python train.py --n_layer=14 --d_model=160 --n_head=4 --n_kv_head=4 --head_dim=32 --d_mlp=640 --vocab_size=4096 --activation="gelu" --norm="layernorm" --norm_place="pre" --norm_eps=1e-05 --positions="rope" --rope_base=10000.0 --rope_fraction=0.25 --qk_norm=false --attn_scale=0.177 --bias="all" --tie_embeddings=true --parallel_block=true --init="uniform" --init_std_qkv=0.0485 --init_std_o=0.00916 --init_std_up=0.0485 --init_std_down=0.00916 --optimizer="muon_variant" --lr=0.00167 --lr_mult_down=0.7 --beta1=0.95 --lr_head=0.00594 --grad_clip=0.5 --warmup_steps=200 --schedule="cos" --final_lr_fraction=0.03 --batch_tokens=[8192, 16384, 24576] --seq_len=512 --doc_mask=true --train_tokens=118900000 --steps=8180 --dataset="wikipedia_en"
MLP neurons of a small language model. Each row is named by its layer, matrix (up: input weights) and neuron, and shows model dimensions 0-159. Each number is 128 + 32 x the weight over its row's rms, rounded and kept within 0 to 255. Numbers have three digits each.
After each neuron's rows, "fires in" lists the words (lower case) most often at its 100 highest values on Wikipedia text that the model never trained on. A number after a token or word is its count.

L9.up142:125125136133137153114110077187081092148134158133109153174174122102150142114106078103178152105126131105181163126083161207142090137127142142154096103122137073151150088142104121086107103165157103175143157124128124144109191170128072128085143125175088140111103084068166190117117160132119139175145125170142095134132140079199128134189093141078105148113098136088109135092114138095104153125097080131188166116138110109056165186084120117146120179188123086082063132162198168134168110112143140
fires in: "not" 28, "to" 21, "would" 15, "1" 4, "cannot" 4

L3.up360:135099122075131148114146062168143114120167153159137108122091133111194139095117129121145128139105096163121161162123120074155120050124149146140141158047131105151122125118128123157084067084131177115097164095121116133163095084146075094121125168111163110117143082163101211110085146108089111131166103107125125151132077066180154154116132129122089175157078097150145152082087191149173134124170147189180109124128143182085093113058128144085080115118147130177111195114169135158140131146173076
fires in: "the" 73, "both" 6

L5.up479:106128139061153167164110113152149125120119161189162131175108193103160127151167098219176131171100167156089124125087136166135149087168080099094123157177081105100106136122128115083086106181187149070151110125143125122126152099105116125092117206133092153119123087121106123136119156168129119098088098106134163130130151154178074073120153120136099078124135105146109135130119132125089109157127175147129090106123127220047111107065073094140166089087183124074117184113134131119146130093143113
fires in: "to" 22, "the" 14, "think" 7, "things" 6, "took" 6, "buddhist" 5

L11.up141:138104149147116110077111083147199122117134089139113130094087115057100131116159117105143136120148106139142135147112130074151147097107115116091093155128153170172142156108106049170140064115210143122165203194128109100120155205110147158141044092125124144138126081133198112100135110188152134113103141137161128129155179120198144137127164122196110167102139127122086141132113105132067111115131122091119120206159157129129113106143115034175159083129150129125119165173142102142115168144164109
fires in: "not" 15, "to" 13, "can" 11, "would" 7, "and" 7

L2.up235:129128126141133141151119180146070087112143089044130109137107161167119135107146125152112153103118143117109137167118117105155188090109144209129116098090057116116138161146158135121152138142130109184130164128185111110149192161082110134112151086083146143107109131156115152161103166201122065102132171145151134165116063095107167142079142128164085129210109056075066131125137169107180057092104127127100148128142136139158131070165141163134099141123109132089074094110188056102142112130155137
fires in: "of" 64, "leo" 7

L9.up123:113143142163121157175135101110172085162113130011163099143108099106108172104130089041126119103127178129152133153100093177052174112168097084129153094150119103169143131127148065074144111103133116157168161071170087084117142099183163112113131103139100123161087154139117090154126138099095122173154169136169124138183153166098153092116112147098093150059145145121160120073189125126124157120125151158097134101135136154150155086151156098160161129148105127121071092135141183064154173126172118
fires in: "of" 50, "for" 19, "as" 14

L11.up471:050128140148087178078088106127129154141107112146100144151132112133180146078098124119092162181149103145119129163172083133117174136111096088092145173148084143134146161106141111137169142181089096102149141189113128074142161150150179125146098115171112120186161047182112117150186156118133124145153128092075180145154069145072158180136117182106133129136104067134106164149156061108097098114107127161138089166107137103153185148142145071128070150156051170163110143111165128102116128115104167
fires in: "it" 26, "she" 19, "which" 10

L8.up218:173123114130131163143149106105170122151126133154198210109112142128139105158165111106212110190098126091134067130126186139119130105110107123058161130139140124098154134118155129127141094144142096139164123108104157146101148109116022106143108098128106117130088112100156115087155134140126099172179174167083067129179169062150162130147120129090067169094175116151140139064118161079109096128132119080150106098162151028132145168145142115127149092192186108121124155109112102136116125123149189
fires in: "not" 26, "we" 14, "would" 6, "should" 5, "i" 4

L6.up349:127131104114135130130156085156119087161204135152149120070074114062122181177135094151058186169143133095091156106149162109081137111157122099096158211132109120157118146167107113166134138102154127139098099110123072115117166110114115088132175152151098160176178082148130097136114150165120128138092142109158192114120110138089102094141172103183174078098078114135126071162136168145144113135100167174114175188115111119131128056177104129107122121160134127077100059175166137126083083089114095
fires in: "of" 20, "and" 12, "was" 11, "as" 11, "received" 6

L9.up331:134174061085125155139137131122060159129129103121135090103110164104147096123152122106149126076111119122157133159050111091130108139113073122104117172178131092144108148129123126143149101114206131117154101152096148139101131124119117134075157115104090144138128074135103083101143115128134077078147161181137098086134149053133150186092112141130096137084204139187159188134113182169102100137112121196108129170080153157106152204112057111125115148106080171098127085085103199077168145095124135
fires in: "to" 61, "of" 11, "by" 4

L2.up573:143095076134125103077131093089164105133135129099172096103118101071184113102172183095107112129100175131108154080104151116095117100078111147101193145129142152115176143129142137204136105092126068087116151117126163112094131146137146125167166144112121095185143096062157138122081166088107079092172123127090163134109166158175159128130173133139074136183076124099149152151124073128042147160094192085110155129137109106155152166123107133097197131106159154145153136220162124118119131167164148
fires in: "is" 38, "are" 27, "of" 6

L2.up49:153123103150110074130115150178172139166149104080175129120140094121145122064105171117102169221102175122129103068091121150110156109114152142128123123157168089090078185130128108097150130100148170129164090147138102106129056110156130090130138182140125094184125115161177082126124102083161108096137126102068156130132080075173149080119150110112114174065164181145180119106124103136132114179176170137181169113137111189183156111123109093091167122085148114144127076145113085104148133062129099
fires in: "the" 63, "north" 7, "for" 7, "eastern" 7

L3.up149:105093116124131122191159179187136154164107164141134122108128102131103144106166107168127153149169145150140039044136122116082139155124073182185140125088091118162099185111115046150152157103153144101144102136114150100148127085126124126170149115150082153115142094139071142133129136133186162129063157151119157086143203115120143090117070120105112144087105125143122168134093098080102073150115065096137131114116155159098234115141171158102114144192134137074064136126127136128121170132125134
fires in: "of" 33, "to" 16, "serves" 10, "professor" 7, "by" 5, "serve" 4

L5.up233:149112099128169127134146155141066138107152162136137107175126163119175127166168131150145092122042195121144137115159166138151129096172122111114150136147078160122139141131083111132119140086135100085136067130140117069113136139184184118066142110093042164104141139098111157161138109083130120129144127119097112167097121126134139174152158189148103112156173096171132070130160162134091094075103084193142106013123145118136166143137075091153096120118068093184161134188127131094166097124163110
fires in: "of" 36, "following" 10, "two" 7, "biography" 5

L2.up501:155155155063079123127096165117126165134116075154150136077164141143151156145103131124204162099132107185125180141175085115074120107135181167127154142152123109108100180112130064137018126133179093114121124075165163091141127156163187173149116119116091103174126112131163066116154152129148172138095178162144042096145131160122139125114119147112155167110127100118147132114166117153094113162098131109161168089100166115134084150167053169131093133136132122101159083123145061121144147069163141
fires in: "at" 46, "off" 5

L3.up37:095133128108091132104095141127114118151162173179163115059158128066155147171185115135100181091149132169168167127162126166132153156133134155100097154156053175124077187133082096118111152076132052091163133110102090109091135096162121138109133065165113082148147141123181100172168148177069150076144118151157157080141132121111142099159105130135096111161160092148126083123129127202130145172116100062062140115087113132175184101103153093153132122184161152126107089109130112080160149130115110
fires in: "the" 72, "to" 6, "of" 5

L8.up411:167127178123158078103153074133141101058155076117114134101082160084114122099123138108102147167120111170144112146128117136180088104094148147097142153167122147208136192145086077154112144036077107156114126156152142146181151083148147105136106157108113078087125177113136128151153117129164139097134102087104146136147170100062139172100149153118160126145113131153112093169153123178156186113103113171046104146141116120193164124053118111138175073167164135179162095156146141121133097116071101
fires in: "as" 67

L9.up631:130099116123184129113154148085140181093158151091153150099125146133135104153139055188107073086201104178110105140170135097174150127108128133086082209133168108156129109117133156163140121126133105210157163139113170160116088142131051140082083114149108121184099068131124091123085137094123093145125165193075116163120060142109132129126108136129115112113176143216119130125103066164118065132156054123090130146140204124118176102110135083112131130128164134111160136143095106146148121123134124
fires in: "will" 16, "to" 16, "can" 11, "should" 9, "would" 8, "may" 6

L9.up364:150092039136058164104198092121182088134102097125146137102163088093183084147184114144137090119106072057164131164128205118153092157139158124163141178194097117077150119119110144186100080178125090108140116119158165137095102121110192159101139169112104150132098094105133172172137135121117077152102140139161076089151092112154146101109176124103135131153097162133149119117100150167088129109061135127139081144144135081092170150081118117138178130089128158133179124106120139136147140153161180
fires in: "they" 16, "you" 12, "i" 8, "we" 7, "people" 5, "t" 5

L8.up279:097116154102160141079154055084133152167158163104136190198089093120077112156171132114130147121071130120124134102130111133103099113141119131121063146131146133138132127158149068147114089110094139084144085135160160081147154154106131149157097119116105092120169154121079119093129171120116114147120113142160148151163093111175084113184140106072119155115197124167121103099184100159090157148070175065090151121106145111104188147125095081180092052172151180089118160121210124098164181130137094
fires in: "to" 91

L9.up637:139058098044091117168111138150142105181109161105122112160164128157131155080082177127128176099151168199075154062202131116098113128178133157110116150173131139140094130092076137148126084149152163145130190127117092129137165117165058104162102134092026088106128114113080117098147146155172121118149143134156121144090101117146133112146105141188121103168132115112172080134079122177151138106075102089096186144071161166124161114150116137119129106161121142188122143132135146078123125084139167
fires in: "at" 61, "of" 14

L3.up298:142073176093111074134124124132080109127135165081205123119137171118159144121146123143160172128102173118122121154110060146083120112125112146171123163121110150142166141057133102143149098151101083121158149130120102191132033165122120142158126110130146196114135151112140079121140153053133057135097153130125141162098139084137085124136168148162225144033151154131122103129126163083125114129116117139108123130100098101131168139154116133071083144086087181165113161180107138191135093118132064
fires in: "of" 62, "both" 11, "other" 5, "such" 5, "ayesha" 4

L2.up360:083156130126164080134133145136132075126169094140156174130126061116156073118144122152139196194177126105176126160157107133177145099074115097112118081107141086081134083107174161173047083065119134144129163144161164125079137084170107165162121159163125148124073114113135125084182112118095184167108120123107123101133107082127169131127100111170087158124079159158161147102107138123146085128092212119136118122177110176122194137122156098088119132142123179128154124072139150183128182091135121
fires in: "party" 13, "music" 9, "labour" 9, "liberal" 9, "country" 8, "football" 7

L2.up430:188105102149154166147096126107146150148108094113162077112127136146123085069137156145084151123082100105129091172169130114162133092159099144161107105055155123167169106127123116088121123144093137151164127145094137133165131135124135167158121070115143093144139086106130158157109033142117199079160112166203119087135181126144108151112158171114106149154184166160111197165093116078112198119143135116136125105179135080127160082092105104088159149160103176113120207149133096163146146199140081
fires in: "more" 37, "most" 14, "very" 8

L2.up19:133148134087117210103095142151122109148147212125158122166124113102125122128120096097098163170149035107111104149148143185157145125159080120155056122081154130151077098131156137102135114065138134118059136149193102130169132138141160108152132141092141079112135089121124179132144118130108079161153056102158117200161088068130118114117171126168114103127111190164142120173128135105102160104144066103092149070164143147119137176156101146081178115162177130128108095146163161119164157092069147
fires in: "had" 32, "has" 10, "ended" 7, "together" 6, "them" 6, "instead" 5

L3.up306:117046160078179143172138115129152144157151108151095120139125100113121098144125108066095103127080155149112121106165141165142152149148206076085158072129109083119108110131198122115121172110131113135163155153124130117134117145131106142123103149050110145149073174165110205148088160126056143096149156118130115077090104129156125145129145150139056126157158102143137156158081177165118149179146172068092117107144161061111184187112155121082149122116079128154077098104162106086104176157162099
fires in: "where" 31, "which" 25, "philadelphia" 7

L6.up1:084102150083145139155184108112123165151162106159167167093143084058185174132096121133180165105061050092105098126130172131180126128145120090120019140199143132117094137137120066144131130154127104126131149155175108145134168129118086132113128150079110127104129123113140151191102152075165138122138134162072139119131052098119133076130173141084095185129140127185111145149111141092097092158077082176176074128081131109113166166116146156121114153151111118086175130123138115136161162127162114
fires in: "to" 69, "that" 13, "cannot" 4

L3.up419:123105102104137133147077112184159118111118107167148142128146164148161059129093063104140135170110110143160102168159118146171154091100055118148101146140155117114105065163134111108138124077171101099180114067134116032087188131121179147089128116127134150220089134168172158090095200147121134112114120139079116090136144092117151086143158137151129138122168110140148170084125146156133139101131134146091094091117182139139086138156122102130115124121121113117087157143210087179066104132212132
fires in: "there" 40, "counter" 7, "therefore" 6, "mix" 5

L2.up495:173152099155139110126190127119104152116155144150182134135076129104130179121148067076130141159074080139106141127122123117085131061094111116121154079132103113129181162178167129136193133078135079224118144188126070061114108068089125101150158084139143150104079165151086122143076143153163134117122139087124157150092060158123144128127182151114104076140076146173156129179139187159112128083122105096148117109169100177124131129123140108122110124165148189124103114100095203139125142116110089
fires in: "which" 36, "it" 18, "the" 16, "shown" 4

L11.up501:170119084149144119143141089111142110100108135163181105184172152146060160142087136083159149117168141146071079113071141117136079181133093134099175083115099090145139132123152161102201125108133135180182098126149104085092120128054098125093119104154130167102135096078160173129109171181112120140092149188191160121162141115073078073156133188121109142094131146121108160112079136161147112081091159105151138074180104110149159143112116163106149118185114089106173123162116163120098119200118116
fires in: "an" 59

L8.up199:147164149198158135108101088076112203127155080174130103113153102136068102086152109084164113143170126085091080186140059072117149132140127125152154100159159112146124148136106130114143119100133162186157160120117100110076061106083149109107060134146123114148102075166130135120094139080120086108138164151112122110117142138192123155126113197081088160111139079151073161154062134157198153158105125166154150101098126087154148140132119132120091167092212126161156159151144098128137148134144188
fires in: "an" 29, "some" 10, "any" 7, "one" 4, "other" 4

L3.up41:168125103127136112200151117140177116150191149157068144089203152067157116138112116162136128084157090105125028119135132100139147105118125088153162148164169145145174134111092135103105165077119108169201149084106156125152249194110113161142096126151164108168101111116093067131139049151114112141135109121155112164122141148107121120121128119075097118114156125089118160129140088167114101136104068066063134137131139154165123150105134115117138092131144167142177122116147086106146184139097111
fires in: "more" 32, "much" 7, "donne" 7, "loan" 6, "commonwealth" 4

L8.up263:095149115179114121121105076106120121091180135051110164104144105149117099046058114094130127175115133092125145158145083135105170182092128165172158113161076095126125110083107086195139114127092172107141089151126150188074138143152146151137127202132148087121171088190189153137129118130107138110194153105141149127052150113123143122122110162086078143137096133103161076135068084182135116156125127123110125093139139199152180093162093143136118128101155153139141126171150078092103075110111124
fires in: "the" 51, "original" 13, "new" 5

L2.up529:136107119088134105086112102110148115140210141114164142170125119117100048069121090097167169151149138109128170101155141157100150116159109064072108158119128095148121078107126190138082115115128123144133131144107096136105169157117135132114102162124150143092109193091171117185122169105126093116126014140124108101141144103113104136144150171171133109139128195123142135101148125184153119088084106101139132154184215108216142137076129146146182124146162153109100114091131078103159041127118126
fires in: "world" 24, "military" 10, "several" 6, "its" 6, "march" 5

L3.up284:086126092180072147143119150123163152167126046113141072175142194101175100155132107133214114128110104089151118081170167136196098122146079149123112085142094188099145134150172175107099126182153191118154108133100119132143096128156096170131106095109097120119148091092138149161132104161143102164168109105157113100136151067139074103085090143137091140180157124141135085134155081117103147126142114062096143089100125086111162169164116173124102140142136166119156217147088135086125148110080170
fires in: "of" 35, "backing" 10, "appearances" 4, "playing" 4

L8.up383:101075085097119087131163096066118196134076127076133135117096133118185092054133048125154121151131132173074087159203140161129146167117192116143164133176122148095108159114109156157153103076110160182124089164131155135162121125138136177083138144180112211126084144118114183080134161134126155082114135116094118131129122117087124130115113182127168163129099086163175117180111142125085081104114096149132137143122068188165167081146081125128093141117144118137090138174121120119140116095103179
fires in: "the" 52, "of" 9, "into" 6, "in" 4, "from" 4

L3.up43:149150131143175180154153098082112113115131094028143073098140137093091097091112146101066157115093190180160133146120144165149117138174129149083108136134140102148123099121175078136101141097142098164126124100165140087084162113178129117193083141140128133133151125114133111109173197141130111132110157092101126151120107077120131231075115109054152139168123145130192143193153135091133163167122083127114151121136115109107097157151141072140132177081133112126171135173167083090143111078149063
fires in: "n" 17, "of" 13, "mi" 10, "which" 9, "scheduled" 4, "technōs" 4

L2.up589:084178162010159126138133151148148058152149108131157140108113137120145165122107180101110142132194152085092127075102135075096125172126132099107136088082106149127131094170118128154063051128117153111193131176134129146152127150142115117139163097163071133152139157167128110122166119121108215111161090087180143102097143117123159140107112187142108157151154135179168104107105078164185115166144110108208116106176124176102150150164159170095115114133137116110144103160133119062105098113094132
fires in: "team" 16, "club" 13, "organization" 10, "league" 10, "liga" 6, "representative" 4

L8.up137:122089095151104146098178076117090181085117184107097111151129158126171180118147133130118156166129111133119162177140110130139127140115156097129134166116186132145134192110144148117129014104112217106140167151113128146173150145109086092173099098145054150167122159124122164100132113070113107073148122065122189149130173069117127172185111135089134182109130108131152143105091151175142077142171118144138092181060166155112121118106123122056141116175106133089122118152153072108149131149124100
fires in: "of" 33, "after" 15, "to" 7, "late" 4

L5.up600:141125075113074035154103176147129102157148143092144140144185129150178136072100117155128115144135139101172162092173096122175087211106092122161108129114079146135152134131135079169098150146108171159192135169119103143142085077120106103120133065135096091120150083115076133079145125176102143190156127108190128090157134140116113111138129119100156153100120109191136163176156095186117076146141088120201140092104153100127141117081155137169106155116117100153129124100171101070188151103118081
fires in: "of" 74, "as" 23

L9.up30:146117152073144138098124118103130105142164157105119119084134131177094101084143146128092155155130118141154127128161093127134084146117092114132176125164188208080177080115150094209084096079108131194127205095172148104133172196092183138112080052130120094105145158126146114160116137139094144109166198090115124153209190134111143112097112116160095118123139063167152135113142107132103089157119089123141150128148164107088155075155126181175143129115149103152103168070131105156150113155130101
fires in: "he" 20, "was" 16, "and" 10, "most" 10, "who" 6

L5.up45:082078157135153123120139144146155196138166171126134137160081102110121119135137121142152100155125100110089106163153161099130125115142101150126130114105197132110124125061146080114179124181103097108150069106171121141139163185104107102146144133197085146130137104134152071136151120152183154110070098115118087179066109094034115095078168109105147080083113083110141108134109123119111067147088161139095178168196120102130128114161096136122079122183144162190111139170165173100162168152149188
fires in: "he" 28, "she" 9, "li" 8, "lot" 6

L8.up517:140127117140112171103176142166105171173142155142201129151136114084087118110180129118115087123138133163152150148220097176136151101111144146111149119087153100135121138050146146138095110122168128121126142099123122143153041067082031098131157148136089090157125090117132139155115090143073155055150118159146126172128137129121105127147099172085198110097119136105158160103136088076138134143137111193175127135122126178135138149116100117130180145121149127123122144101130079099194077028088101
fires in: "a" 74, "s" 10

L2.up187:114166163094129156144100140137146178111125090118119130147078156131174145124126151126100091149102107065094107219139098129125161155094151112154107139119092135137114089109126057203125049170118097135165181165110110132167110133150119110099167088124112115155116130162141160152165197198122065112152139149172083118158096125172134068144159090111170119130139103071101101176076173084148113110140127171121154099180100166097157068215102110138112154089127170109136132125174101129123091086103122
fires in: "that" 39, "this" 13, "these" 7, "of" 4

L3.up182:091124108156098053105129115122124099164138150156112147075086192074093178108109151141129148145185112097151149100134151173140100104154142122131098110153072147132154165109136079103137054142164137141120152110105129105128142106114087108113152123098119111128079110141168183159106122077082128152126077086112108135111163134198106151089194107133114141097165142172158159136171112160143128162152072159107034159146128188151093116104131066106061216148198138163142149167136122123098146100146174
fires in: "the" 57, "these" 6, "first" 4, "drafted" 4

L11.up164:156064183146149087117151103123105138135164123122163131098103114133098120063143078087179135143145114121102069139150138146140144132101131179101161132068047185064105122123135151182113169177109141139132161100149143135196102150152113161133201151162134131108122132177143102142142130120131151131177114095114111155110138175181075103089154083071145172122125087096131077167096084094157133064100080147112129102129063117154159115120169138121093174155191150144073127130088078101162146137195128
fires in: "a" 68, "s" 4

L3.up593:151090113181140111134099133095110168141122121165167115112152186120134141134152112120182164115130083061154043153148106228110100145147138114062140116108094182114084130156145069121122087156088161122146147134099165134154129141137141115064133148081161140140111102120087107162136094172152115203119123118202144129153159082098112110106115120178181101102168125082132135093129105111059119131139142183154222092123160129175157132087112093132138100126181077096126113090164112138133150129129060
fires in: "to" 19, "of" 15, "continued" 7, "remained" 5, "until" 5

L3.up253:091062109146133170157155204076167093179136156075125130102072136168120110082175102102129117139166111138126101067089120136151122145153119166144141077145077103140077130118143089144105144187102138180088178134160116092123090066115124133085121105146158110160202171074089148171158135116088135171097111192110110111128140075145141128103070142134131138186111108110133116156142101135105144166108104146144092142125198129132204080091122165107157145118126148092077109125131075072102172164089133
fires in: "of" 94

L3.up581:187058105115143171113149114114112126143084175152134247128141159121143124163102100103164198102122155127125097197073168140129132150144142130157146126179086150124133083141133094101133157112179110158083164119169131068082124164077067153159170127124103147133094149135068144167152091132174088115105136139145111110096129114116158120146140191082127077177156075142133151118107148110108129128179115120046098119091149122087143115134111163087118166100139080181124086122065119107186156144139131
fires in: "name" 25, "called" 17, "described" 5, "named" 4

L9.up328:166129048133162134079105089159173149142108161109133139094131131102128140169167083155091133144138161103141082143207132155118131132084036126091089104160143125145134109078129067151134117097130166153152128195107161170110150143140120102144025107114108114181112140126122150146121114147113146095134131133198152132156093049180181097163165113106050131092156162157136135130172179133130112154101085106114184133148099069144187126145139146129094119092173110114124135083167123128196137101143119
fires in: "to" 35, "and" 27

L5.up190:075075188188095159134158063166155176163219150065110084131050101100119120123140097118142128154085158102094137132150127178129113152140131125126165125138149091043161112068126117128149126092160121144141185113143111125106084110116136136110155147147149123125100093177166111092106111155160161146136125142179187143163088103118137101071119133157093108115100125128132138107133094153146158145189097180147074127142068167134159121162183126133088185107113144110073120154077183135177179135080134
fires in: "s" 79, "the" 14, "his" 4

L2.up272:164137145193092167118155103115188130161168106089133155061100124070082109144201143168123129115070115081119108131168114091102116114162157146097126121155124115116125124160115160199125078067086089178117119168161144118151159199162104171127139086170081102161149135152133141148084082069133109060071139149122133084148095095175106103161147132169107149109134130083164127163167125152109126117100117105105121092153185142135156155067131094175131096118125148119133158149155094188180135085137067
fires in: "who" 33, "to" 19, "subsequently" 5, "frequently" 4, "its" 4, "until" 4

L5.up324:101180075175053139124103104132108116219195082033135100147134133076150194160180089110179179124086152125146090118135171134137106171156148149096177170133135097140130117111131108153121033068136091162139115140129153064158114099107164148166128106149125118111177122143148142130140077064143147151110076114077144123155121146148141127103113148119112097083130084145101174143124145127086150099095167118115130129138116164128158110152133088094086144079137148156128160123092078104100123172190143
fires in: "of" 51, "other" 10, "all" 7, "the" 4